config.toml
n_layer = 11
d_model = 448
n_head = 7
n_kv_head = 1
head_dim = 64
d_mlp = 1792
vocab_size = 30200
activation = "relu"
norm = "rmsnorm"
norm_place = "pre"
norm_eps = 1e-05
positions = "rope"
rope_base = 1000000.0
rope_fraction = 1.0
qk_norm = false
attn_scale = 0.125
bias = "none"
tie_embeddings = false
parallel_block = false
init = "normal"
init_std_qkv = 0.0389
init_std_o = 0.00829
init_std_up = 0.0389
init_std_down = 0.00415
optimizer = "adam_variant"
lr = 0.00101
beta1 = 0.9
weight_decay = 0.16
lr_head = 0.0101
grad_clip = 1.0
warmup_steps = 254
schedule = "wsd"
decay_fraction = 0.537
decay_shape = "linear"
final_lr_fraction = 0.0
batch_tokens = 131072
seq_len = 1024
doc_mask = true
train_tokens = 686000000
steps = 5234
dataset = "wikipedia_en"
MLP neurons of a small language model. Each row is named by its layer, matrix (up: input weights; down: output weights) and neuron, and shows model dimensions 0-95. Each number is 500 + 40 x the weight over its row's rms, rounded and kept within 0 to 999. Numbers have three digits each.
A block is one neuron, or neurons of one layer that tend to fire together. After each block is what it responds to, as a language model described it from the Wikipedia text at the highest values.

L2.up75:567458511566537506531505514477502482468461520488477426500544476491581505438516470520517492429501492501552483501486516571420449485456500533497451495555497511548551601536483577495520528532447580471535556509460544479428495547520551502478591489507517483521505443547500474556583519456542503541
L2.down75:515459504484414564453485466488464513450557521455512532506505495543547502480479506550482462509487488479473555484493517453488426541490491505538561450511492479495416479488538509496496437513527482506499458546534484446508516516452515525521521433508556546512589487500534499431503475513521481481
L2.up406:438480520441565545539531600524444540453487509468491479446546458427537517448489532498497476489393507437533486464423545566452503483418440528530503495569525472482511567490455536515506523540491526497504490502411535467451507570566589526450487447491496519516517459547549432540556510450518520473
L2.down406:545470463518503452464508507466521498515503444532430515499493453492540499460482490517419489484505481459463547561497506430475477534510595470459523427495550540512499529516553526451448500530483445492507494510473512428513538530479501478514564480439469489599525434429480525483501525459582555568
L2.up741:457454544554542492560462550539447498493489520456492463451520468534491481499531492506536516533445436466481488536517573499407460489474436483516489498514461560532471509469550513530514440477469516526498430527442492514473495541563551558428487517496500520499395493554489451512541523533476494598
L2.down741:485496477567511554496581484494511522486539517508493533424509537451513523494480480505440532428444482468503474504464455489444547451530497507510515447597477521498508492500524478486456486559525460525546458577453476531498541497535522537518477447420487578412488452504471447494516501433550458510
L2.up1145:471547507522613520478488511522480534401483534533520430519506497548514466503514492518438492486455560353540528448484562533485493482471442437505423524487499546554511539557454538526511454465468567461533449484428488479524497601499517517559481438513546520567472495553537431504569507369511468503
L2.down1145:484498521545481466452508544501499543571541485488451517505493522463454505478521578504423435487488464480475492490506493440472481529507522523544483470462516486472544500470490553498503547527488406499430473531506473404467544561541480501501539465518496499526532532504535476481505555470547542509
Year final digits. The last digit of a four-digit year split after its first three digits, in dates, decades and lists, e.g. 201|0, 202|0, 197|0s.

L2.up259:518614509562552485528415540480488578527509498537445510571562498508469517446423515398451448575494412449484441499457534436455437578518461507443506539544449514519504445525503508448468462566477471481493442473458445487525445488528454460506496485534488492537526470433518454514507489510539460469
L2.down259:487489480536555522508543460515533532466488460520520491445487524521432530499460489537540503475491528505524551510476455477494505460457537532527503508472519524481485536468581521518428512466514528557465557457595493449504454487482476527485479476453580477452463536483528421531542578553477516489
L2.up345:458535485506563513542473433418523439488483514526490487516521529467479439428446501517524483610523570449497467488484484418440455552446425562496517561515485538490579446477481545514537468514495523502546520474447421492508551466490514552523500554456482499481472493498471575501491428526525435504
L2.down345:481446458479476476510419493524484490467468519540479543527541517449478526473481504513507452423513437575524526553448539447478499542443586520522555543445491500516454517474543516541434485558529503591487447440504469449538434561494462475484509473463491485507409489480547467473512603474494483466
L2.up1178:479524500549450512579473529420429576457505424426448510510554494450430468577424552440508479548461540535507487498510452506451493555513477486487517516440481455480524484504509553468523510499502504456488532561461509499546548441538456435447531546484503508455543510578490619418555487435507547536
L2.down1178:559511487528570514501495527493464450494495499512508475560558496498487465573416518491490574491512522445484465488558431523528493535500490540504563532495526555512542454491535538565556471503520491421489450487501482579549478491472484540513510528519469424444476507490490439555487436551513482556
L2.up1314:473481517609511549564487510495481549533512402500468445518548526426420466524468529460635457543516548410562502505481526516525429507560452508531471550473464538549555503514507562469502461477508485490455484499474478524528507365480469442519488508420543508454458523532469507492528477477495470542
L2.down1314:421439448577566576461473460498507526498540467525503513549537462490433526500416555500468529462536494501560485496537475487490555512480483511540571527454490538434531499481597482537479530562503458459446476540530496568516438440489418540502577557501453470534469530509478395537424474520520425481
Main verb after subject. Finite main verbs, mostly past tense, right after a sentence's subject name or pronoun in biographical or narrative prose, e.g. competed, revealed, urged.

L6.up1199:472462475490460524459600498546465492508514500531503471515478489500542434456456460475489500496522509499578455443467455484418516547491449561466493533539468472498417410426492529537541505534480467454538500465484477499466507454493517494535501456474480480500451520487513472573607500500431448500
L6.down1199:490517535439458440508461488454541507497571522524453557526418558508542492562541491520552536504564457484557502533528523469561531533450458462497451428442518506469434498587548494524507471527462509540523514537550437428481509577520503477520539552421531512442478563537510486527490501470507502484
Object-taking prepositions and verbs. Prepositions and transitive verbs just before their object, often a person in plot summaries: "falls for her", "comfort the bride", "proud of", cast-list "as".

L4.up12:512460506557512495462535530506545572498524530488501542461517497452417505471435532477487465485486510462425455404547452494502476424468399541527507510518507511555498455502481499457464475458531541520500529489476490418560533487482533469519516536536503501492488469543483543521532500489468481500
L4.down12:522437498487442506535470488470531506507492536494486476528480565482546485438529564501539527512475428490526456448417494443577525519538460535512514506564513453493511522480462558502498530403561473475461518575504516512496513527513461471512572550462495454519521500492551454524524414455496520574
L4.up756:456520516564524514486401548494558469516537438507539584428503480467500500521503512454537432469511558497428524401467488456512435517523447469411519538513522427542570476598502514570546509500591490506515542415459540495534521531481518488495559559504468503492530465554470553507538469482482467487
L4.down756:497469528416451451484490537458490489520580526515503518438513579487564480502496468487505524546486455549561419505483518424443437496487502402452552489480492428508453423489511513557519510460517472420480497463486529549514506458522472468520520480480522506511528498490507500507513450474547561576
L4.up1055:549466586544476532463546523582495485492525546539474536485556521514454481491488488523483490405536498534439473480532470477534514416483401500475530571538506480581490478435505461471541515516571507475532506487420480433476476530562497454546546410487514496465525412496500456523508487567546478477
L4.down1055:471383479470546568485520466465457469492423555564448475533508491501451525450437497497530540507481461499547532500450513524423480525491537510556486454547494566456510458392520499581508590444482476451463570421517568494496488518519492515451499510472454480495554512513457480582455481506521491459
L4.up1488:485515514488512466487460535613537534503526468510538531499501537495461469477494511442460448466468475463506474471521494489451497462522475438534380531477557556527575504491469505556474501474564494476450542478484575471628465548521506460587438465546459542487454423531392489425503484496461515522
L4.down1488:484404571522454524502432538522508425518474588470490508468533480422515530495503473498563547502502459519546517508463464552555497527487538457517464432531519463523498504457512519482454564470545523491518498493551508529536521452566449510454492522511496486446547544492467466552507474452519548539
Place-name continuation separators. Commas and connectors inside place names, mostly the comma between a town and its state or country, as in Boulder, Colorado and Framingham, Massachusetts.

L2.up273:481468492513497481492546453543481429501538536520441469446552553505476485463477452508463504515477474461511463468463498475420550499510569545448547522578474484518473501487571419524476513479511550497619537424514469464538463470484469592519543428452490486404508493577518515592509388515413453482
L2.down273:488514385519532567485457606507509541493481437490458521535501446498441537441557459490453450438468466490516396583505492493501465475490438458431472504493480502511482490507545455519477429411462541564470502484445482432502475471528492469466417541489491484484533495513569441488530473553480588485
L2.up797:446447546519502489602505508532484460436494527467451498535541508529492436512454500422515481476504430510485432496468584517492510460495550516485523509507473433554530546549526510532478529543540562477543531528456532475485562489463528533501515578517455528471508533538507495555458497544464553519
L2.down797:477538482524487520482522479474507558469534484507464484493516463471466517496515476519500533473494500519461493555467541451583508503479492499540435487537515498509443571538506558543488498438468503428555485533507519465425525521556451470471542521491514495598470563518501546474525538561543482488
L2.up998:422499479511496514407487516525527480544519470443540487446493544479416543459454491492496518472508441509531495495500535468455480492481572472512497519542514521404478524476525466501541541473475520513473522506463452403414515451476523497448479452522471504492447491501473530524473499536531508480
L2.down998:489498517461470394548479552544586589483491551536483473489443464463478493496428478484418555429578486516499431536445491500534506496505417500456460510513474476520588555522562512613472533544467498488543456470482464497471493459514526478502442595506522444531408508542481570475518549482467526463
L2.up1015:522512463518463460444512514519459510503516502521481498540520472486506496488433474489553498509425532478522448507486475521422431354505499468517492546579504512451510578413495456440592486449589561545592494537486453575474484538499488511463459502453418488489480564532575521560492455574524442444
L2.down1015:510487477509500478572492494553470484565472542492480452407449483482539452497590439461553488505436515492577500573505549456519481511482546537506599509496522536505481428508512423546483498437475459518544535455468567529513480572520488476482533508541498481490507493506470548499517529498477482519
Score second numbers. The second number in a sports score or record after a dash, as in 2–2 draw, won 5–0, 7–9 record; occasionally sports-round words.

L4.up623:489463513521446526533473527436500444555487469448527574467548509484523480531557470498513461535475510489540579506555454516439603481508524523501497472527426495531455496574497508616588469510482534520489465453518521475575524520542571540469562494537554487521450509529471543489543415541486429492
L4.down623:455569514546500521587439483436509560544467447420472476467516525406541493466547483475474484534504527491442532529544564564402516555457575521443472443465459473492552508525395544483506447541508454478536525423477466554524526462522514453476506438494556508506509493490464512521467485424539473529
L4.up808:476513504562441484535480487469501453536490488499499578526528448489503443476427586467460465538488412520511486500465441473489471583562528491422451475476557465478505454510494487488562429488543491523421503595467533482490531506536546441502482490515484480528467501502499538467520509550418493424
L4.down808:580488514527477419505469511555595474497477572475521514479497569442607516481501521481516487470472494519493482462485523436517491522451552487535480491460488460551516501513477580588470505520573576485510453491497550535540512506542500521515470468520483549463502463495527492461507485533467495538
L4.up1234:522597521528488518569472473503495500563555520451506433486453467461485484562555563481496500483538525465497449468503501547559529491483497495508397487427506500460460520455461549510514464569475509463482468556381451411441504537585516558501536485541488506483443558511507490501553486559479458565
L4.down1234:510506566539446446557348467470509495526510489531466548494451489491566556531489466497552602567428460567519462516561541522482448496486460495573439445473496512494411433449549440495422487501523523470472534548460481481454492404563503477502445470473540506516523520472477466484518487475562397548
L4.up1451:513542536533509464522429498465501508496509532481554576447450498508492494535539583518488502578467522486520488478467466507546575429542492525505485489459466520540461465467472505549582573531443544498462529528528517457494495446523504482514574479531447502507469510587475476444492444544493501561
L4.down1451:574445420495492509516465458393527536486535456484460508448549463530542469490533485505493485442521461475472514513531467590521475491446550438486582448522531474522461472492506436546375476502497500485477467558497491528508522470527528491548447452462454468503525478466570479514501483529488458469
Table header row starts. Fires on the opening pipe of a wiki table's header row after a heading (| No. | Title, | Team, | Rank), and on "of" inside names (Judiciary Act of 1789, Hall of Fame).

L6.up1079:522461540482579598532504539481545496449482482516487519448456500506492536509520468490516521458505498550479449510489522517565514490498434467512506551550467539539553465552474462505449433519466516465489509564471478515549499442527522515501616401479451474503471447458519418492571505536570451570
L6.down1079:525508486551462421525506532492542505498453494492511477532564524536508444474481459472504536589516501496516436550557498449469503445564604507429511548531472525524491537457610532505550502554493409492459403501466545514485543490497550479477485484515519501466536466505475587472474517508507478500
Year final digits. Final digit of a four-digit year in lists, tables and citations, as in 199-0 or 201-1, often before a dash or pipe; also some date words like on.

L2.up17:527472507479447468521458459488466470449510477551525540458477548458486491466445530486465496604458485542515464488535510468524567533444478506514469479556458434521502502491495499505512588484474526443494496553542432448436545514522534461474571525514506477520489529496545506470467459504440474505
L2.down17:498501578532519570494526423455522520536523521565465510514468412554506522461508522503530436468540498491500500525432501528461574500503500515514485528515583462473492514472494452438555513451473592424529492517512462513493516463514490590500458457586496526483586507559493470530524460556428490521
L2.up311:501519529449505549535530513484425488551499502554476553507595456523483481436476516461435462521477501531491458416513510469473492520502569469456493519504557438519515497532527470464488516554537554518488483502506444609559516495535537476489521514482470535428475469517453527447479436427446529550
L2.down311:548476523499502501488475472565482448485501544544503499521547450501502481477495419461530480513483501463524498566517561528530466485473500468502451462493504518473508500498487535538435585413553531516556471515590542570531486497504486590470520500557422523522491500505460474513538524487453510529
L2.up943:512573511511602436421465474521512529530500486529428553537508496480482504502456531469493489449451520555482486476495516551432477560462483540477498547564496488467479497527477511470421479521484464424497465573510532539543498511493533555476519559510431524530533525431495508457481486555463462510
L2.down943:497536501509415589535548505505443434429487445478549490494444548494553481535496463469509527494482554438539497484445518536478514466512481516483410503508525494561484484495430508483543546503472491501527506514478541524533520448495502545497419496492474464504498458490501514454481537478484536469
L2.up1467:491507534469512462437538473464475512503447444532490511460448429604537521488520531479433529542500452497490468440459522472503593558467494432529533492479560460520474488523470469526500555529463499548498459474499480585556516516504563496472494548477516554485534433475488564475512463456466526533
L2.down1467:528488440473517464506511541507562455491481527511508545415487523457540462515495485576498552478441484507503543463509442442518508424508559456465507544396526548564452444569493519498502501462467526451493479534464488535510525484494467501470475510492519533501557550534495444466502522498506457587
Mid-proper-name pieces. The period after the abbreviation St (St. Louis, Main St.), plus inner fragments of names in tables and lists, like Dick-ov, Al-Zenki, Chinese characters.

L6.up785:446510541502471515472533494459478557535476485419545583525520548503445524486480578478451454489576493486596440509507535481504498532508481547478501583452438458472561350472533489528579586508505536491454605456570442546505502556491529496533511478585518528483500477554445483522487513496451502617
L6.down785:540518480503459513446531437509516468502498554465493517511555518457475535523469529480465504540525438472617450587513574495468532533495551580487494452511523482548429468507453462517520494521513484476479557554525534589512508486528484567486460557506465474497527538457492482473433585457463547511
Passive and state auxiliaries. Auxiliary or linking verbs right after a subject noun or pronoun, just before a participle or state, such as were forced, gets injured, got into.

L6.up160:435493504512508546565469544470575489596491466386566489515467493540452474579529454506508507447497539506476475483495460536479521461545481492517472517472510535507547505454510464569498492505440520499471484445544527550550491492491550431580553452563491576525459556536469489426482457572525480508
L6.down160:547540466486462429607458519464538474516503530498485477462453425455512504532504538532487504504445483466520408538526479570472561572469546513494530512447557505518439468557412525524532526512515547489459524456449483498519524513579553412510443528428541482553516510499406485495441518440463452466
Table headers and conjunctions. Pipe separators in table header rows (row start or between column names like No | Title) and "and"/"or" joining paired nouns, such as "Chairman and CEO".

L4.up2:440489464570608556504441492477517464560529449487524503524574529487465482407480477520490515487517509494542486607530447462443523565489551498454505505558481531485514473430544358539516506536518506523472481470479475506537487488490549511523446480558485471522456539590519477551484438499459547540
L4.down2:520500524488541494460490525476458508471558502444425462443498534421476489502509520511551524555527467487559533524449510502535467462608604523442582477494492560489555432493537508493440567488519482534511513543544500490470515526529500477553531547515487487548490487473540479471473548474492534451
L4.up225:492503524465435478497574515508507475560480464560519556517498469486492478442499479454532488516543550510498490563528470548435470520482555488432554544511506462470520476496516472486509551536506522547553487451532452486523516527539496504497468458494450544532520476462462471572504433484504566483
L4.down225:465441521501503463501560468524494436507445528485575574438515511465479546495464506512478616556522541512521425564462515570522435501498534500511460533553515531514511496478474510527439557539519486462475511463588539451550482545483465475478494519515477515468513476533467473487510503524487544542
L4.up308:435411479543446492450503465465497473467504539455516456521499469475443457510438488458547476503523537509451448574437411477408511532584579480415519516478426446412506473536503469491493553501498562508475487527525486508508448492482543538450491443469443535509492545468491497518575497561431529498
L4.down308:494506493533519479423504514512556484542458471530530584528446501514541490534418500527509513522470455483568471478496464543512472486495495505602490519579482516498531491457520512474471493439499562452531518476456542511464463512510507448549481506553554530502463513433402528500490476503553441509
L4.up778:466529501528487498530526486482574520511462498500531426552505475504529447495476531501468510586484465502471453449516477511470497526439583555484496505542485437527494491543458478447481521481478489502451446554489574494520471538500553499550513582500510522496474501550537527492459452579493572463
L4.down778:583520467484469473485467409525517460414539526511555565464463517459470474541490487557511509516506531505587479509462489486496539528476555426515581557485490529503490560451421550440438547553413558481492437455520449523473567491537526554508501538513480512494451576486519420543478511460540476580
People nouns and their verbs. Plural person nouns after a number (three men, 12 journalists, five pupils), and the verb or preposition right after a person subject (who were, was, from).

L6.up1555:500494534497505502516481470504529492575514499457475533482509470542459498430590539512403508563458489500457461469527518460546517497510550582533496451513588562539427462500512481508464509494482541536508513593512446547601507544595494563480525444549504515473512530453526561492507488438471480543
L6.down1555:498487496525478547470500487460504509518500562446484474474523484433487577505534472487473486504527539529524487447459552594427501499515495524543464486484429510492459475503465513562456501511508514449490456523392541525468428442543417573489431578521505463521552538542516490540492513542490497515
Mid-name continuation tokens. Continuation pieces inside names, chiefly the period in "St." before a saint or place name (St. Paul, St. Patricks), plus mid-word fragments like McCombs and Kurzweil.

L2.up271:406565522483459422563494421515494555540484465576493495503480481528503450444508511451529519569463540538461494513493539497427484568517431468530391535473456476502520524508536471429589502463496491557508506522486506469438544540510571517468428512454490503502480481451504509460547485550538556583
L2.down271:408469502491477494484569519455508490458570514461550437467512529543564602460472455460431513462532554501526486496494430473548478489512512477561459479526465507554481550518481478464511526476473458562448490500528511423483511464486508549601499556459494536569470548529533455503516494481488459458
L2.up1006:512541478420498490481529485423521505587461543502479462499516541492480459480389461440422494541506460534469449530545541490476447509545555506431434518528446505486484454478456430513553518526495461528493538454531514489479556543464532456549473552468527534517524475543513512437521512503477551475
L2.down1006:437455523490535508520466529513501515470505458548474512497461517560495570482562529492583448482449557463461486524480482465579517426428461494587474467479568504550522545520589448439473455466497552483537486486424448485517450498546498508582421413537553452448470528526465422494515535438497427446
L2.up1441:435472539520486474540527539479560551541525444452565575429496467476430481452532492457530511514469531536530455509497503523499502464524436513461467536534453503500500505499523434460531520517508492545481500538455530462484535576465533478492491543462455540509521501484467500401548513525497526473
L2.down1441:461489437500606458502537476462529527485507475499488425545479574480516548416476439505514497505536564495521507497503499497447540489430546418521480513488439538507517569481528540459498522454487503569481535422518496466483500470468539554530483530518477481530512574501485494511447487438488555445
L2.up1723:502460536542442482496478457453481521588583561485515498491536493385528457447491487471487521546526427490513440515527593503471489459439490515516521502518466482522523542567493490464581465501467525521486539517500520495494501485485545488468478508451407517527468520584540508487527561510535555466
L2.down1723:492447526478525454459492532505451574554549508443499509501477544455592539427410426482503488415507567521517578519527513514477573446492522504453515520521460545509539570516538480507508496461462511533508468525512532421502506551531541491487498488478463483505583510390528486522515523486563547501
Person-denoting nouns. Final pieces of nouns naming people, groups or roles, often plural demonyms, jobs or kin, e.g. Russians, teachers, abductors, husband.

L4.up8:424521522461518524574548486555462515583450466469569468430504507509466520528491414471454426577528411507492494483526463494601562510558566579469529495552424487467428470572532467591505565505451548538503476473518530507506481462490589488514552508546505500573482447601468552563501419507496414501
L4.down8:409543442582522589442563535463503447540475505503422524429476481486470422554492481480526449446489535523494488563487480433449474563499480546518504456462477524464505472490547516504504535514494492507492446497488517478544464479544522566471465532462498520405540453447502534495507510547476519461
L4.up490:429427493484468540594561522535429505489516537516427459430529479476430456465500438386466503585510536506522487546516465444486557514514525451447544506455469542531534531427521530469476497504496493569494431473484448503500513518501531545449488562531474507528528461475495535558536474479520451444
L4.down490:556518491520457532428517515521534536569477481523518584557457569514510550466523549565495473515529511415448532482489466385516541509523487558473453503511479513481492562493568506608534455533512496500456482543528420499535374501536470528540481513505493471509479434466501510465494427591456493507
L4.up605:427491526531559543560500487549478497480470502500470455496448459459470500521434436424490484495472422476471516497474468424540546577510506640518429486472491535516510421473531518573484519507537527489525509453437525492542487540427524420468478531462511502547524419521390482460516507519505467519
L4.down605:437562410561538522519532559416535519472515469474551468536559419492444552508504461457493480551507502539504488492533496466493533559449482511462517495523482530471470498467582489417545430500454440461517531552478524452474419477550519478437504554502555465460439471497573457492516526478499470425
L4.up1645:537497492525576570498464548570476541425479500558480522484555453566488459507562509443511470507578545547508478451403545539551444442484518546521504491455483501517514510454496463556473530530492523482544611495509560478464526474507489538524536506601483502485528528510494492466489443493503551505
L4.down1645:568481521458518503557477527525497536423429512606461557534518538483381446528491533529497521464503465500515533558476495480545489478502490434481537529486499506446468498500534505517512500415468481473504514462462452455490511499530546553515508538400472481466520564445541479504527505571484491510
Second number in scores. The second number of a match score after a dash, usually sports results (3–1, 2-1, 0–1), plus weaker hits on abbreviation endings like UBS, HGSE.

L2.up45:474470537560484493519510495405517541526483596550551565457494442556492472586490457505502498574469546553513472439509532567465588494480498489416484488450435527497474495535465488537584431440472478518532445552529548541523507548550498539486522480482520572482538535496510484533534511484503425406
L2.down45:485439519518502514573579506458536533539514473411491595501497522483542522550503451488534533562504513534508434512427468531529478484531556539491525474503488490491516509546551544527435511551458474528536425522508431462533404519527564518504575471541464514442490449435429480498518457490499491531
L2.up446:552509480498456515537498555447433498440587592570541554517495529524538480549492476510463480581510571567583470490487548535577508482409571601474482518421466431480493450553477522506540550515456510436555456523481505522481503503485508504521451451523546532470529499507567389538508485506522443487
L2.down446:471529558494471541552566563441521506579463531452503575467510524488518527526521467455524513547582472491535478548475448525487519462526468636550431493530506466456509486503502398437498497489472508518522475559475538456502479492515512482532524527526478561469529519505506498487524488485439499479
L2.up1505:433513518486466596524404490457513515521572518471500555462547468556526483505525529466511496491516476512532437523484491499500552481524420531502445480470471524491486498439480468506574519556452542530436513543497509471500446534528575549485480444519489537466461522502491482537494487498485466459
L2.down1505:521469467528482477605534529465549529511511551468488542510479516494543516481522474497527510496514510531553486487521503471509503496555451469550517483459477581457468567465640477561459512471426530520449473499530500496504533484534489466480517511480486555523521476484513469462472493531479509574
L2.up1603:546477575591495531502528502487508447502490502473535483504445502529525485532488499515565518513479473556566494474551518494474475533498561545521463529419482488525528521520477582510553497513465561507528531514559504454443470496460533553519492404572547504384531517532556508555530478546541465535
L2.down1603:479490513456488530495564502487475549520502459409490515521452496490483598563536541480518506488500428465568608515469452551524459509487434476568455515535503449403518554510470541424479455544479513514502483551492431502457495510514536486498562538443571486466512539511545480515509421496514560571
Markdown table separators. Mostly the header-separator row of markdown tables (|---|---|---|) and the pipe cells of sports, filmography and list tables, more weakly words like served or population opening a section sentence.

L6.up193:535518497489453493493527519474526432468611506500534497476510515474459552484457500498478457464595472506494493489493492443608550466425505531446566465587527509503474454499519476543511548494537529526552556438504545499480485421518441548528479453462455578446503493567483498530446474495464475551
L6.down193:564464483451498539515470543461519457506478522524475564490508477510515473515563508493441529542494464521505397504551391490524589580523472534518483554470509423469509463469607500562587546511459511481574525471485501522524495512452541471536540509534485512396543528509411451539491522487451496482
Of in noble titles. Mainly of after a title noun such as Duke of, Count of, Earl of, Prince of; more weakly on before dates or nouns, and | or numbers in tables.

L6.up1676:537481486444480460470472525528515490498502521508556523484606468527475427447416561442446507488523562470451461516458502443500512518392517521539439508483486462500555485500479542560511527473551427433414451536477471420523519545518498541517560483501542500487474535505514414541505484492497529520
L6.down1676:426479468571461478490482495488504526512511455507482508529544424376542502457437505470578530499518434467464558487448476491510521459480494452448458539498542515570546509491431520477487514443516425480527474538587573582528526442459465518500507500529466383474508461419487546483491515545528461563
Place-name slot predictor. Commas and prepositions (in, of, the) where a larger place name comes next, e.g. the comma in "Dartford, Kent" or "Greeley, Kansas".

L2.up905:531495530516439550538525570560475514521534537466446495407544448443533549504518450497473491520491479469518530449472520537452533458499563485492480528555526489517468506501527507441497505542496538574489469535488539575467563535501498475572441479533542498500557506483519524566512465526493579488
L2.down905:525529395499460466471584583516528504437487447514484489482498465540538540505491475482537530556493495463495473476517475547470518476475532488514495512473554519550514573455502476456560472519557505498517507559455480427502504476570482553487445475511527561492474558533506513526386416462523472559
L2.up957:517481541541506567495451537522485531515466515494570497469568428562499461499454432471547480529470526489484488472523514541487485390422459441432462542416535496551582443476493611507497520584488522530432474525512527448483471474523483487485494532500550566520472461547503500421541529442516513503
L2.down957:444467492478429398514490528421530522532547371446501547526461553515496516481482553474507520482562418458512471537555510458539546569494529413556512471554409458520450500466593420512504507462460474509537531482499462447417515473570486432495492460357510493534492459519524495523495502480509492450
L2.up1026:509483503542521552483463573578445508530580479572446457475524446493463508490509420446473454461477486510467442571516517466512516415507458515474441525489501418552511506475544567553480543533526559541483500571530564514504490486578435519530519499523480530455440454574491517482501471555512536508
L2.down1026:426515494466450459522527550572529505509479444538529462440483510441512528466491494425574500490510433464440461553556522460511530500513557471495530502526541524542537450507561426488515494487524492564500546399487457532425589502542560455620528518436529444550482495511469578501501504485540448509
L2.up1388:512480548552514483449461451527496525509483568485482545501530467474472485535440480446588498427539546451478471523521529546474483398470554478483483489463580527477479448438474570507542516543597534463539507518473551478465491465503549482477483505439530524485468497528457519522488514582462509504
L2.down1388:425462534473540495511491509477496494454494446527510461486466518485512486469554549556570467522541480481428516505511503524533430476456468541512526547509545526579483550427462450512530525554466462486463489508479491499523514428489543569552506421416541494450467542485509494526498489609510527426
Place-name completion tokens. Tokens that finish or follow a place name, such as County, Town, dale, or a comma or "in", where a larger location comes next ("Wayne County", "Herkimer County, New York").

L4.up1032:496417526511531565542516484495443540497563469507467513446499485484517573496480485542505441527445446468543487600515498554519522531457510628482523515478551520435552502460520491518484521557502549481565458459561450527547517512544504458483509499466484479531577492522535438468569455526519458548
L4.down1032:459424521435523519519430489426528573489493517435514453497519517480494481510496481514507503522490529502453435477511535467497523500495450456509516514479506579499457373510514543537533406455442548509494490558494490536556492461544451557445493490474531464507485509521479544544477461490577490514
L4.up1159:494490497473476501439506514468420548594511498571542501478485517444491473476486520443372462443453539454512503507565486575533474499528460505527471523447568508515509517550497475537467455506484561491503447529462420437478526498576605497569571536419521479537526416471505551436497447465516532438
L4.down1159:550430494442569515528484497577488574440486456505498430512432488433467491453509401523497501511546458472528434471461554437579514516525523418535467467451468476513431513494555470512508535479469465447397548517540502459481526495534465463487502511462508477498474539535485470491470531502494532518
L4.up1401:486460560464495548518485462526493528523452488499501470428509432553506448422522500471433471490509449493538468470522512512455514471464522505480458484463494471532447481519511524505518501499477574510502501558499476517513484580523561489504483525547488532513514492564453570482507490482484472590
L4.down1401:477489540428470500542512515539551462553470551502387522442496492487534536500515471557543453521455489456518462426543564479401489463530558479592472446529534528486456455555446466443487486492542507508510455494547570541508493481484515493458448479451498508493520555495513519536528547525525489522
L4.up1656:504508529503560534569422515445529480567536495534437546534489442557494464463518535492489492456463508517513454455561474544474552538471524458525557515440507492516472487554477449522496455554545519574550545548506473531419495530501550521513480506506537563545534491472551568500468431487549476455
L4.down1656:486521515493506529486369497513412462506518430524477575483498476447533488585540552541509459573466470424473547519486503469564450517574583532496571422467518593570511506452463435555455488473484499468469499532524585556512483427550544565414469481520546534488511485486501486469502497489512514458
St. abbreviation period. Mainly the period after St in saint names and places, such as St. John's, St. Croix, Bury St. Edmunds; weaker on Ed.D. and mid-name fragments.

L4.up458:511497537528494500477501500499484457449564535528499461453443541530485500516530544537536499515524489490528541494482450429452500573468538531500528511544556463420494528458495552472399489526485458497473488521514437551493494550471553536423476482449497515538428608402521437503496473510539483565
L4.down458:489413471504488450529457501576433482519474535530440518496551570558447517507504464551517434437493464496515465510496519568514436524573493490435479502578535577533574524510443439463512490479492501519531525462478548520508537477480537462521563514523515553501577421508486509545528523471522524478
L4.up473:411527466525582564538576549475519489520501476462487454459444509408491506466554531476551489588548501466533446535514476521436435522504511541511544482569466515511423561515540500519447479546444503509477533515500432452428455521483480524477505464508481502497561563461502446534499582488515491465
L4.down473:527429523462474512452488500484447444437501512488404533489501522541469507439449569396518474444479535523520487567447518458493492494501566499480439492532570492486530484487530510544535457500520460495548479516518529489505493463542517552498475497504481546550620504385644527539474486462480538487
L4.up1071:468575514559524517451454536482563567550494484502530476508532443542512542493484484529496448505493407443555486470501499523436456555520483574447403537519489466528451549592472528557453447568461545479494472466512469463455514573547500536508498578515447523549490521512559494532486447509571535506
L4.down1071:545547461521577535450496530543506488483424520588476514449479509529541500509516487557480531508455487436511454501478581494520530442510536443521465410542464564507506452445466466464547477510470506484479463517498527510486517591538471428472494474525434464526469515490525474477436554461415563500
L4.up1726:417538552462550522432510486532511519495487474525555517524513508567501483441459507528475505499440503470531505502412513497524457522485523513524509582465538474533534557571474498502502525558508470452491512473488504526398482598561514505497495426469522494479458549450527479529491536520556532463
L4.down1726:484459530501484461466458502456474481558484497505473477485480473493525512452550434460481501470529481529521489518599553561478495502525505440441558519585500514499518465449505547461560495559446475539443493485477553488520543500512597514517542524448471496627536436503417514491528500509522465537
Year final digits. Last digit of a four-digit year split off after its first three digits, as in birth dates, table rows and ranges like 191|0 or 198|1.